config.yaml
num_hidden_layers: 11
vocab_size: 8192
positions: "learned"
attn_scale: 0.177
bias: "none"
tie_word_embeddings: true
parallel_block: false
init_std_up: 0.0437
optimizer: "adam_hyperball"
warmup_steps: 152
schedule: "wsd"
MLP neurons of a small language model. Each row is named by its layer, matrix (up: input weights; down: output weights) and neuron, and shows model dimensions 176-239. Each number is 128 + 24 x the weight over its row's rms, rounded and kept within 0 to 255.
Before each neuron's rows, "fires on" lists the tokens most often at its 100 highest values on Wikipedia text that the model never trained on.

fires on: ","
L6.up96 [153 104 153 141 100  77 140 185 157 121 143 143 111 126 149 115 144 102 139 114 133 170  96 135 139  66 121 152 137 113 143 113 112 134 123 105 166 116 106 154 134 116 122 143 194 111 136 132  66 120 124 151 117  97 145 141 133 128 109 143 143 142 146 150]
L6.down96 [ 97 131 125 121 106 141 108 147 126 132 131 172 153 144 129 122  98  77  80  73  85 137 140 169 116 108 158  88 128 149 102 135  97 113 139 141 126  45  96  43 157 124 132 156 114 151 148 121 129 158 129 156  71 123 127 150 115 111 152 136 122 147 107 103]

fires on: " "
L3.up1522 [ 96 148 114 108 117 119 120  68 161 118 118 144 157 116  97 159  93 121 116 158  89  92 126 174 131 165 159 116 106 121 127 129 126 140 138 166 130 120  91 123 110 163 183 126 149 185 130 134 162  89 129 150 129 122  80 101 178 107 152 125  86 149 152 152]
L3.down1522 [105 119 134 128 144 103 148 115 149 120 136 187 113  99 119 154 107  98 185 140  99 132 129  94 111 135 104 126 124  99 134 127  78 106 107 145 122 122 114 165 116  96 166 131 131 127 136 143 132 152 149 141 158 124 134 100 143 131 100 124 107  62 130 183]

fires on: "at", "et", "T", " Pat", " Int", " Bat"
L4.up1535 [ 79 146 143 112 148  91 148 102 154  79 157 138 105 135 117 171 150 147 130 141 122 126 140 155 129 136 107 140 177 126 137 153 144 165 152 101 143 149 122 100 176 147 175 141 122 100 155 115 137 113 106 130 120 125 110 125 136 120 139 119 118 134 150 132]
L4.down1535 [ 80 138 141 120 137 148  94  73  68 130 172 132 185 109 171 140 148 134 149 122 106  85 129 135 146 130 124 154  90 103  92 162 164 127  96 108  99 123  93 141 127 167 133 152 105 136 134 119 112 155 123 115 112 113 164 105  66 126  90 145 169  96 110 115]

fires on: "s", "'", " H", "ry", "y", " Hy"
L5.up174 [139  97 126 161 141 121 153 129 122  94 101 118 128 141 109 153  89 123 169 152 116 131 135 127  95 134 117 107 162 103 164 153 127 132 159 145 116 146 119 123 168 100 153  63 171 127 138 121 129 131  94 153 114 131  98  84  91 156  88 115 142 125 143 124]
L5.down174 [112 164 116 165  95 122 156 125 119 155 139 145 135 169 103 148  97 131 136 138 119 141 145 151 148 151 158 106 128 145 158  97 135 121 126 110 148 123 140 133 143 112 120 156 120 135 125 143 152 143 119 152 144 140 139 137 115 163  83 128 123 127 122 103]

fires on: "\n", ".", " was", ")."
L4.up406 [111 108 111 131 144 114 112 143 121 125 120 148 136 150 113 127 102  83 110 138 135 127 121 133 138 157 143 109 129  92 145 130 142 105  93 170 115  78 104 134 151 139 131 120 137 150  96 120  87 147 117 142 118  63 132  76  74 110 128 145  99 155 127 137]
L4.down406 [154 135 134 121 137 143 105 156 115 146  89 104 104 147 115 145 123 100 124 121 147 144 140 178 108 123 160 123 106 128 119 147 132  98 161 128 132 116 167 137 146 144 129 172 111 110 137 128  90 143 141 186 119 114 106 158  87 129 124 128 150 142 134 143]

fires on: " b", " the", ",", " The", " our"
L3.up322 [152  96 110 161 115 107 160 158 155 129  62 127 120 162 139 166 145  94 152 118 135 156  91 123 136 111 148 152 125 117 148 139 132 104 150 148 138 133 151 147 170 129 118 139 167 173 126 128 113 104 169 110 158 122 185 139 127 125 106 134 127 122 162 152]
L3.down322 [128 137 143  88 131 179 149 111 153 144 170  96 155 157 139 119 114 100 135 152 127 110 155 136  90 141 118 136 135 124 138 102 151 139 129 112 130  97 108 104 150 189 157 166 112 149 128 126 145 145 109 162 117 117  91  90 121 104 159 170 164 137 136 137]

fires on: "\n", " |", " include", "."
L3.up459 [127 124  99 153 118  55 151 189 123 105 128 136 152 156 121 136 110 116  74 138 113 149 108 145 120 159 124 127 143  98 141 109 132 115 113 119 123 115 146 151 139 141 159 118 168 140 114 127 123 155 123 109 164 101 113 149 151 132 133 144 126 135 127 112]
L3.down459 [154 131 153 122 134 118 122 163 101 128 119 112 104 129  97 150 126 183 101 121 132 157 126 147 116 164 127 128 131 125 120 158 132 136  65 151 167 122 159 122 167 180 117 110  82 139 105 108 119 146 117 124 123  95 149 141 109 143 128 120 174 111 104 101]

fires on: "\n"
L4.up105 [ 75 117 125 171 121 129 149 159 114 125 124 127 128 169  90 123 175 101 136 104 131 153 140 113 137 145 144 114  92 128 161 110 123 115 152 162 101 119 111 147 153 140 113 164 133 128 115 123 115 114 129  93 109 124 125  93 118 128 132 139 116 142 120 126]
L4.down105 [102 154 102 101 139 155 114 154  90  98 117 104 142 118 129 123 128 125 101 103 184 125 118 131 119 131 160  94 153 130 105 155 104 154 126 137 106 115 130 104  95 108 184 117 120 112 109 131  87 121 151 138 147 177  97 143  86 124 109  83 187 140 101 144]

fires on: "at", "it", " Mat", " Pat", " Game"
L4.up1169 [165 147 120 111 137 103 127 101 182  91 111 130  99 144 145 178 163 122 169  94 168 156 139 157 101 152  92 144 111 101 123 151 129 136 129 116 102 127 107 126 140 127 131 163 123 106 174 126 131 164 125 155 106 103 129  99 109 100 150 111 108 165 157 133]
L4.down1169 [154 184 158 108 117 150  74 104 124 156 160 160 150  66 138 127 125 140 113  98 112 116 132  95 104 153  62 111  94 131  73 118 146 112 102 137 129 107 143 135 139 125 140 170 112 143 141 125 121 127 131 113  92 170 119 140 148 181 108 110 107 128 135 134]

fires on: " ft", " m", " mi", " mm", " cm", " metres"
L3.up1462 [138 142 143 151 124  98 130 155 175 138 138 134 119  99 127 131 167 113 159 138 131 142 115 132 137 117 120 118 125  98  99 126 107 126 134 157 158 110 162 158 120 113 129 127 126 148 139 132  93 166 135 118 155 131  71 124 140 131 129 125 116 140 126 142]
L3.down1462 [139 150 144 144 122 126 138 133 142 195 144 158 142 105 139 109 113 112 134 129  98 175 127  88 123 119 105 148 101 123 138 147 109 155 140 134 159  99 139 148 134  77 150  76  80 114  79 117 127 147 138 142 166 124 113 110 151 131 151 105 164 139 125 159]

fires on: "g", "ig", " Rob", " seg", " Beg", "igg"
L4.up278 [138  99 151 112 137 110 126 144 140 141 100 146  99 132 119 111 168 125 111  88 123 114 123 145 139 130 138 116 139 105 146 149  94 112 144  90 105 104 104 148 121 161 159 127 125 139  84 165 163 153 113  90 100  93 112 119 116 154 130 145 153 123 117 157]
L4.down278 [143 169 147 164 111 104  79 112 121 135 154 172 112 133 131  99 139 146 182 114 122  98  99 116 138 143 147 112 136 144 112 156 112 139 122 140 163 169 113 172 113 115 146 104 116 109 113 119 119 148  92 137 126 138 101 139 122 124 159 133 126 147  86 112]

fires on: " is", " a", " was", " an", " con"
L5.up1086 [121 153 120 149 139 154 101 109 168 123 138 151 166 109 130 116 154 122 117 110 167 136 125 162 100 155 161  98 127 134 114  95 136 112 147 126  79  83 141 139 118 124 134  98 153 140  98 115 135 144 129 147 164 139 111 167 126 124 162 113 132  84 138 146]
L5.down1086 [129  99 126 119 108 149 157 136 114 164 116 134 166 135 144 133  97  99 131 149 119 185 157 118 128 114 154 113 128 144 130 145 139 113 115 129 150 110 147 100 112 105 167 154 108  89 146 134 109 125 118 130 152 124 133 101 142 175 115 112 125 164 121  94]

fires on: ",", ".", ".,", ").", " (", " L"
L6.up1033 [113 159 149 106 111 112  98 113 131 139 140 111 112 171 100 153 115  82 101 112 109 124  98 131 112 148 129  86 165 119 157 111 132 125 109 103 142 102 129  71 141 143 157 116 137 121 117 125 117 125 142 143  94 104 110 133 110 119  91 101 128 122 140 147]
L6.down1033 [ 99 108 133 135 152  91 125  86 136 114 120 113 116 141 134 109 101 113 148 143 137 169 100 155 135 123 134 123 151 100 125 113  97 118 144 135 124  77 116  82 133 138 128  89  84 149  96 139 107  94 145  94 132 116  63 104 139 114 134 121 126 134 114 101]

fires on: "\n", " However"
L5.up340 [148 114 130 165  90 119 126 143 118 113 140 159 110 143 138 127 125  95 151 166 100 105 132 133 108 133 124 132 124 109 170 110 133 110 103 174 128 116 135 112 149 141 161 160 130 154 153 119 140 108 113 122 105 103  96 161 137 101 136 108 113 128 123 141]
L5.down340 [143 184 112 112 121 135 148 182 114 151 116 117 150 145 110  99 126 134 135 122 138 143 114 115 123 139 155 118  81 117 132 162  86 160 154 116 132  91 141 132  98 115 127 112 117  86 123 117  89 105 142 120 112 151 121 122 141 170 108  91 163 151  75 155]

fires on: ",", " |", ".,", ";"
L6.up1034 [140  97 128 115 162  85  94 102 123 142 100 139 103 156 103 109  84 134 105 133 129 106 102 112 120 171 110 137 134 148 102 109 162 112 128 149 132  85 133 112 112 155 146 133 123 136 161 117 114 135 109 128  96 140 112 133  84 109 123 117 136 124 143 149]
L6.down1034 [127 150  90  96 119 178  78 108  92 129 128 124 134 145  95 115  97 125 107 168 111 155 153 148 140 122 124 136 131 142 113 146 125 129 100 149 111 113 137 100 162 132  95 114 138 129  93 140 113 115 101 121  96  89 134 104 113 140 171 124 129 119 151 124]

fires on: ",", " 2009"
L6.up971 [143 135 134 134 131 145 147 153 158 129 165 151 135 155 117 133 126 139 172 127 141 113  95 164 137 117 123 120  93 102 137 113 143 152 141 131 156 102 170 133 120 112 107 149 149 117 114 131  79 103 121 156 136 113 186 141 131 151 141 165 149 135 136 131]
L6.down971 [ 96 155 104 146 102 155 131 184 129  91 160 141 166 136 150 125 138 109  97 109 132 122 127 145 168 112 103 120 149 141 136 105 122 115 131 151 123 126  94 119 130 122 121 121 147 158 112 113 164  96 146 146 163 139 111 118 160 141 130 126 114 143 102  95]

fires on: " is", " desc", " inc", " ident", " dep", " a"
L5.up380 [131 170 112 151 139 130 142 100 149 139 106 184 102 146 143 179 165 158 115 110 131 180 121 123 133 163 130 114 107 142 146 127 113 174 129 150 111  80  96 106  72 104 169 155 159 127  89 166 126 163 163 159 121 104  81 107 138 119 139  75 120 115 122 143]
L5.down380 [ 96 144 156 126 129 160 126 135 113 202 136 104 119 127 131 103  98  84 141 142 108 164 153 137 104 127 140 127 116 123 146 172 120 137 120 125 144 131 160 116 150 137 127 140 159 110 135 128 121 194 108  96 105 125 109 145 135 110 141 170 132 149  83 110]

fires on: " (", " was", "-", " been", " is", " sk"
L5.up498 [101 127 141 177 125  73 122 110 109 119  85 151  98 129 118 149 175 124 123 141 127 102 145 117 165 137 150 164 150 103 122 119 131 169 125  88 125 157 125 129 117 145 135 133 129 168 114 139 121  98 154 172 109  78 160 137 115  91 127 119 144 127 141 145]
L5.down498 [ 91 131 101 102 142 112 136 154 117 133 160 113 165 122 156 136 142 140 117 159 131 159 152 106 159 136 125 117 148 122 113 126 124 102 143 130  93 103 113 123  92 129 122 136 113 101 116 121 109 118 145 159 115 144 115 113  98  84 159 174 159 147 132  99]

fires on: ";", ":", ".;"
L4.up1403 [116 102 187 118 126 131 160 102 125 109 116 134 169 116 136 147 136 154 164 170 142 108 127 109 115 101 104 121  99 102 127 127 104 126 130 156 118 124 128 143 108  92 108 144 120 129 137 103 104 145 105 154 102  96 105 109 135 111  85 107 100  99 133 147]
L4.down1403 [130  99 164 186 119 126 120 131 149 136 122 138 141 128 131 121 162 125 143 125 110 123  96 137 145 145 132 128  86 116  99 110 113 121 138 112 141  79 112 120 127 124 112 101 132  81  94 145 101 166  89  93 141 133 137 108 141 162 138 116 130 125 115 155]

fires on: " L", " n", "pha", " N", " p", " H"
L4.up556 [131 166 101 143 181 134 180 125 187  86 148 118 146 109 146 156 137  87 123 133 139 122 129 179  95 116 112 134 137  89 141 152 126 132 146  95 132 137 128 106 156 104 138 100 119 103 105 123 123 163 167  98  82 121 125 152 115  85 112 113 100 127 152 163]
L4.down556 [124 111 107 128 132 105  97 120 108  87 135 103 133 109 129 117 122 123 138 132 138 141 132  88 135 146 148 123 116  60  84 134 122 131  97 164 117 113 118 117  86  77 167 136 131 146 176 123 144  91 162 100 151 142 132 121 104 106 177 117 195 135  65 121]

fires on: "s", "ist", "est", "ists", "ers"
L6.up322 [134 130 145 121 112 101 102 146 135 137 108 136 145 135 108 182 165 119 105 159 166 155 115 133 116 106 129 161 128 108 132 109 119 159  92 166 105 167 101 125 187  94 155 107 148 108 122 106 129  98 113 109 136  92 130 141 148  69 151 106 136 125 129 151]
L6.down322 [112 148 136 153 130 123 139 188 113 152 137 150 123 143 137  95 146  87 146 135 142 170 133 196  99 150 142 128 140 112 115 134 118  92 142 152  95 142  84 110 152 116  87 131 138 100 130 111 108 164 160 169 133 146 112 178 140 128 118 165 143 125 141 111]

fires on: " then", " later", " early", " eventually", " time"
L3.up1502 [118 143 115  78 159 133 118 130 124 119 114 139 129 142  98 189 141 117  67 139 143 108 117 134 129 134 134 109 126  82  92 100 130  95 141 111 134 102 128 188 145 138 123  94 179 122 112 112 132 155 102 114 114 125 126 118 111 100 119 135  99  97 141 133]
L3.down1502 [161 114 152 109 127 153 137 143  95 113 185 135 102 104 112 105 110 121 113 105 127 111 154 110 159 154 133  82 133 162 151 131 146 151 125  95 133 109 138 163 158 144 133 162 137 144  92 105 111 113 116 136 105 132 147 131 117 110 121 128 115 109  83 119]

fires on: "\n", " In", " He", " She", " A"
L6.up182 [133 134 124 117 119 159 154 123 151 122 143 186 108 138 144 158 110 104 123 161 119 166 140 101 101 119 105 130 138 110 164  95 140 118  94 156 132 159 123  93 135 134 118 136 146 161 122 136  68 121 110 142 120 135 134 169 156  86 135 133  89 134 127 146]
L6.down182 [143 157  73 114  96 146 137 165 164 127  91 147 121 122 120 104 132 113 128 136 133 107 116 142 144 107 113 118 105 145  94 147 132  91 141 112  97 103 106 148 161 147 135 127 126 131  98 124 141 152 126 156 159 111 129 123 158 184 121 102 152 110 118 122]

fires on: " Ex", " dis", " rec", " res", " Res", " inter"
L4.up569 [133 182 172 157 105 129 133 161 150 127 122 171 134 148  79 158 150 139 147 102 155 136 118 135 113 118 120 126 134 106 152 140 108  91 139  93 187 102 124 113 114 104 111 129 180 132 155 122 160 146 124 103  79 126 125 129 128 139 130 135 123 155 135 175]
L4.down569 [122 164 107 131 146 127 144 202 108 110 145 132 117 126  68 134 143 131 111 128 116 136 135 148 122 113 148  71 124 157 134 128 121  87 177  89 152 113 140  93 129 153 116 131 153 175 138 128 164 134 127 142 109 171 135 134 129 147 121 139 115 161 120 135]

fires on: " is", " was", " ref", "In"
L4.up803 [130 125  69  94 159 162 102 118 140 122 133 152 135 122 110 135 133 141  81 130 126 154 108 121  85 176 138 132 120 139 142 130 102 113 136 133 106  62 105 113 127 141 114  83 193 141  88 141 130 125 181 119 131 128 100 164 131 136 169 146 128 172 145 173]
L4.down803 [131 117 117 136 121 141 167 121 147 159 142 108 121 171 121 103 111 119 103 108 108 162 141  97 104 170 152 158 106  57 102 111 133 133 114 118 168 117 127 151 129 138 151 145 152 107 114 127 117 134 178 125 103  93 126 159 146 113 122 154 144  83 126 114]

fires on: "\n", " |"
L5.up931 [128 104  85  86 145  96 137 151 108 103 108 128 119 155 106 124 109 137  93 127 147 167 151 141 104 152 146 120 167 126 149 147 135 127 118 164 158 139 122 136 169 174 124 107 140 116 132 110 125 117 175 150 155  91 117  86  83 133 103 108 112 165 130 137]
L5.down931 [164 122 114 139 141 119 183 126  42 119 111 121 126  97 123 135 127 132  82 138 131 138 169 159  93 128 125 121 156 149 122  97 155 116 103 188 122 114 118  68 159 163 151  97 125 112  95 137 119 130 125 161 112 134 143 116 103 121 157 121 133  82 116 153]

fires on: " of", " were", " is", " been", " are"
L6.up179 [136 101 195 130 121 141 129 117 104 124 124 143  75 152  94 162 175 113 147 173 125  89 137  88 125 120 150 169 160 140 137 113 148 181 116 134  74 164 178 122 154 148 174 125 141 131 127 105  91 131 112 119 148 124 134 112 124 119 144 101 148  98 152 152]
L6.down179 [127 142 126 103 123  93 117 101 120 168 125  86 128 151 115 141 130 112 113  95 102 153 100  83 121 152 127 140 109 126 151 112  94 124 141 133  78 146 115 142 137 128 163 129  96 140 158 137 117  67 140 130 119 194 113 108 135 153 135 114 171 148 192 117]

fires on: ","
L6.up1361 [145  80 144 116 102  98 116 137 132 125 134 129 138 146 152 108 149 111 134 115 125 124  84 132 140  57 143 155 166 155 142  84 146 155 118 155 139 114 152 153 134 127 140 145 155 109 142 126 129 101 116 175  98 145 178 176 121 134 123 111 136 130 139 153]
L6.down1361 [121 124 137 112 117 169 128 174 104  92 130 145 185 166 133 167 101  64 109 108 143 153 116 148 119 101 115 129 136 112 140 136 113 126 149 141 124  72  87  63 195 124 167 130 135 128  90 127 138 107 162 164 113 136 107 147 107 135 131 129 151 151 114 116]

fires on: ".", ").", ".,", ":", " |", ".\""
L5.up335 [121 102 138 149 139 115 102 112 125 137 119 127 149 147 104 136 116  81  94 136 147 111  73 133 140 135 133  77 159 130 145 134 119 142 112 117 162 105 147  81 136 112 130  82 160 162 152 123 126 188 131 138 108 106 112 113 106 106 114  87 134 122 142 136]
L5.down335 [146 177 106 120 142  89 118 127 109 166 191 144 127 136 129 140 115  75 144 139 121 176 147 112 129  92  86 135  73  97 132 110 151 137 109 144 134  81  94 118 149 135 142 118  93 116 126 125  75 138 134 105  71 151  98 112 113 109 152  54 128 184 115 124]

fires on: "ons", " mm", " cm", "%", " mi", " ft"
L4.up1439 [153 144 129 111 115  93 172 109 146 147 153 135 168 143 128 112 151 135 105 178 121 134 136 157 159 126 124 115 108  85  86 153 120 118 123 183  91 111 166 116 122 122 163 152 148 174 120  96 108 123 116 119 140 136 102 110 144 104 155 133 119 129 112 158]
L4.down1439 [174 143 128 127 132 103 201 129 113 171 179 161 150 107 134 128 119  97 133 112  86 190 132 163 144 168  83 116 125 105 162 146 101 132 120 143 164 112 167 136 108  68 147 100 140 158 111 125 137 137 127 125 124 147 107  95 147 146 133 117 175 147 144 153]

fires on: ",", " 1", " 0", " |", " 3", "\n"
L6.up624 [105 149 148 153 184 101  80 107 145 134 139 131 100 152 118 136 104 118  99 143 145 137 113 182 148 162 133 126 100  95 133 116 115  88 106 166 149 142 124 116 139 154 145 121 156  98 162 153 142 145  82 164 101 141 141 140  94  71 110 133 138 134 117 131]
L6.down624 [139  87 154  62 153 136 173 114  77 172 114 183  99 161 157 106 139 163 127 128 143 157 165 131 126 109 120 164 137 145 155 132 118  91  83 166 160 119 147 117 163 136 103 136 114 146  76 115 107 138 123 102 149  85 141 129 134 185 167 157 119 125 163  98]

fires on: " for", " where", " allowing", " allow", " provides", " For"
L5.up715 [ 98 108 109 174 145 108 130 108 116  77 118 156 110 118 147 142 145 114  90 112 135 125 140 140  85 141 120 132 137  95 123 110 108 124 102 120  86 174 133 108  93 121 134 119 137 162 166 104 141 158 102 125 136 131 116 157 106 109 133 125 148 120 140 131]
L5.down715 [143  77 142  89 135 114 147 114 164 144 155 151 118  99 148 130 118  97  94 140 141 140 124 126 133 117 131 126 138 145  96  90 109 141 129 130 111 137 126 141 109 124 121 143 132 171 109 146 143 153 132 123 148 137 123 146 117 145 162 140 146 130 128 109]

fires on: "\n", "|"
L5.up1424 [110 178 113 136 119 106 121 138 126 119 158 184 127 138 139 156  87  56 120 106 108 156 146 118 101 156 145 105  88 107 142  85 152 121 143 151 137  79  92 105 135 131 125 138  95 146 147 116 151 100  92 170  93 128 148 143 143 136 150 112 119 131 123 136]
L5.down1424 [148 192 136  92 129 147 122 149 134 152 140 121 137 122 131 140 127 126 151 127 151  75 149 145  96 122 146 137  88 127 153 147 102 166 130 144 125 147 131 131 149 140 114 134 116 105 118 121 109 133 128 158 129 140 106 133 127 149 144 104 146 150 127  92]

fires on: "t", "s"
L3.up814 [ 90 137 133 130  91 120 132 128 110 110 117 118 132 131 111 131 122  78  98 161 127 101 130 119 122 140 145 116 114  58 169 134 149 117 125 111 116 170 106 102 142 113 132 148 155 146 121 139 148  96 116  87 128 112 119  65 106 104 124 115 112 108 129 165]
L3.down814 [ 63 147  95 121 135 117 133 120 115 155 161 120 178 159  89 162 123 110 128 189 127 142 129 174 146  95 178 143 129 107 129  98 120 123 115 122 125 105 122  92 182 167 134 130 158  83 177 153 149 114 120 148 151 136 115 117 103 144  78  70 134 105 145  99]

fires on: "}", " ", "_{", "eth", "RA"
L3.up1203 [113 129 160 120 112 104 142 100 188 129 149 146 126 121 140 110 100 125 140 127 144 142 124 123 149 162 145 112 113  89 120 126 120 159 147 198 114 107 126 143 123 121 133 159 128 139  95  87 132 112  84  89 147 122 171 115 150 105 147 121 124 124 139 156]
L3.down1203 [144 110 128 131 113  86 121  80 143 109 147 128  62 104 145 124 124 129 156 102 154 133 142 124 153 120 127 138 134  90 124 171  97 132 143 141 139 101 140 152 110 100 130 165 133 154 118 129 117 101 139 110 125 156 134 121 123 142 126 106 101 130 133 150]

fires on: " for", " to", " on", " where", "ing"
L6.up655 [ 87 133  98 130 121 149 148 171 121 111 133 157 141 131 136 133 101 157  65 135 128 104 104 112  91 148 107 109 104 110 115 126  94 122 141 131 103 153 161 122 117 123 143 108 153  92 131 111 145 166 116 107  91 119 105 124  91 130 142 126 122 146 162 157]
L6.down655 [ 87 136 131 122  94 147 148 141 121 162 156 158 124 154 148 104  99  97  80 108 127 131 165 140 121 126 117 138 101 163 131  85  97 145 111 172 145 145 130 133 115 138 114 157 117 101 107 127 132 136 133 113 140 161 106 117 108 161 141 113 140 109 122 111]

fires on: "ot", "at", " Pat", " Sat", " mot", "in"
L3.up1099 [ 97 159 181 109 125 122 151  59 165 101 117 141 131 144 101 183 114 126 137 128 108 145 104 129  90 167 116 194 134 125 118 147 138 120 180 128 115 158 150 112 111 125 133 135 128 122 160 145 135  89 132 131 127  97 127 156 129 108 140 112 116  65 175 171]
L3.down1099 [128 118 194  91  83 138  94  74  92 155 148 136 167 165 105  97 127 171 141 134  65 135 139 108 108  76  94 154 147 101  92 181 168 120 114  84  88 130 154 110 108 144 133 156  87 144 122 147 145 106 147  71  83 131 140 178 123 137 129  97 127 121 110 142]

fires on: ":", " ob", " kn", " eng", " fr", " ren"
L3.up906 [ 93 109 142 128 168 117 108 163 122 134  85 154 128 132 161 109 161 142  81 143 155 106 143 133 129  96 155  82 180 125 127 125 117 141 112 149 158 124 142 137 165 107 121 125 112 124 116 132 138 114 102 129 107 118 108 153 161  93 132 139 136 179 155 146]
L3.down906 [128  98 130 150 129 131 104  97 117 133 156 144 142 157 144 120 105 138 101 161 120  99 100 121 135  88 125 132 164 132 144 127 120 206 112 127 147 116 161 119  96 101 131 142 128  97 121 146 132 114 136  98 135 129 154 148 144 137 150 135 126  92 196 102]

fires on: ";"
L3.up452 [103 111 146 142 116 117 167  96 154 115 137 121 159 125 157 128 136 142 143 155 148 104 127  89 118 118  74  97 149 124 104 146 103 117 135  96 102 158 140 135 105 127 109 141 164 153 155 127 149 158 112 129 116  95 122 119 106 118 126 164 122 124 132 126]
L3.down452 [117 114 137 177 113 140 146 130 108 143 169 145 128 127 116 129 128 126 138 129  93 158 122 139 113 156 127  98 139 119 104 115 145 139 129 114  71 149 163 134  90 102 130 163  99 117 117 127 129 152  92  76 126 105 148 107 147 158 159 137 150 121 133 142]

fires on: "s", "S", "'s"
L4.up1190 [ 82 106 125 121 108 133 182 108 125  90 137 127 161 156  93 103 150 131 145 203  63  93  80 119  80  86 114 130 138 124 146 141 143  92 148  88 165 122 101 127 165 113 164 111 141 134 128 144 136 140 125 170  94 132 129  92 156 133 119 129 101 125 158 152]
L4.down1190 [ 77 109 137 131 126 162 127 132 115 111 208  79 146 153 114 106 135 130 154 108  75 108 121 129 141 142 134 146 136 152 146 149 116 129  83 132 102 117 106 109 149 135 114 121 134 109 162 147 116 101 160 150 154 163 126  79 125 158  81  72 165 118 155 134]

fires on: " later", " first", " early", " late", " long", " earlier"
L6.up900 [126 152 171 133 135 129 137 103 162 100 112 174 105 124 128 170  98 112 131 140 159 125 139 124 116 122 109 126 165 111  80 102 169 101 125 127 110 131 136 122 113 156 145 124 147  97 113 132 131 120 126 109 144  98 154 146  96 104 118 143 109  95 134 131]
L6.down900 [158 131 154 100 139  88 128 105 133 101 174 130 127 129  80 123 126 117 167  96 129 124 139 124 119 120 162  85 157 173 145 117 116 182 152  91 116 124  94 145 128  83 160 138 142 110 139 132 145 138 139  98  97 124 162 105 108  90 131  93  98 108 122  91]

fires on: "ist", "er", "ors", "ers", "up"
L5.up615 [ 95 106 116 141 103 111 123 135 120 125 135 140 161 139 140 159 123 153 137 180 159 164  97 112 142 151 142 127 118 126 122 139 100 115 122 143 123 118 135 110 154 160 137 153 133 119 137 132  97 127 140 105 127 104 172 113 177  91 175 143 103 143 139 139]
L5.down615 [ 59 116 152  84 179 161  93 150 129 157 102 158 150 101 149 134 131 135 162 137 157 116 152 160 124 109 179  87 172 105 121 183 119 110 137  88  98 133  96 139 131 124  51 113 126 138 114 113 108 151 139 156 104 134 137 116 116 136 145 137 136 124 129 103]

fires on: "\n", "."
L5.up888 [108 104  99 129 141  76 118 153 127 111 144 133 108 143  94 176  88 100 122 112 154 116 132 121 116 152 127 128 127 100 113 113 145 125 113 182 137 120  98 144 187 149 122 127 135 162  92 129 132 133 134 141 117  83 139 136 154 129 116 146 109 119 116 135]
L5.down888 [128 108 143 123 151 152 126 135  69 105 167 137 112  84 113 143 154 120  96 154 121 137 181 162 148 204 142 147 144 134 143 127 154 120 138  95 111 106  92 151 144 147 144 136 113  89 130 141 126 127 108 124 168 155 120 119 110 153 144 151 145 114 119 122]

fires on: "\n", ".\"", ".", " (", "|", "\"."
L3.up1315 [121  91  81 144 161 129  88 139 119 118 136 157 143 150 118 139 122 141  93 137 133 107 117 124 136 165 154 140 128 139 121 136 126  87 133 149 128 106 107 134 153 191 153 124 215 124 103 154 106 114 146  92 167 121 135 141 104 130 139 169 130 154 131 125]
L3.down1315 [143 140 118 103 137 110 210 174 140 153  98 121 117 135 105 110 158 119 128 126 160 132 104 138 159 128 116 124 128 139 129 118 124 145 105  85 158 126 171 117 144 128 110 115 133  90 117 124 128 129 136 145 125 124 109 130 121 162 121  77 162 117 128 122]

fires on: " in", " from", " were", " more", " been"
L6.up1026 [160 103 168 106 176 120 132 139 152 113 129 141  96 109  85 119 135  88 117 157 156 122  95 110  86 124 120 143 138 123 152 102 151 132 133 114 144 118 136 157 146 129 169 126 140 107 115 125  87 174 126 130 149 144 123 140  82 105 135 153 150 110 144 131]
L6.down1026 [ 98 109 152 131  88 158 110 104 108 174 142 105 104 137 160 102 101 135 143 110 115 152 132 141  99 129 129 119  94  90 123 143  91 117 132 149 125 115 173 124 126 160 114 159 112 162 164 134 114 122 131 118 135 107 107 142 152 154 158 136 115 138 140 125]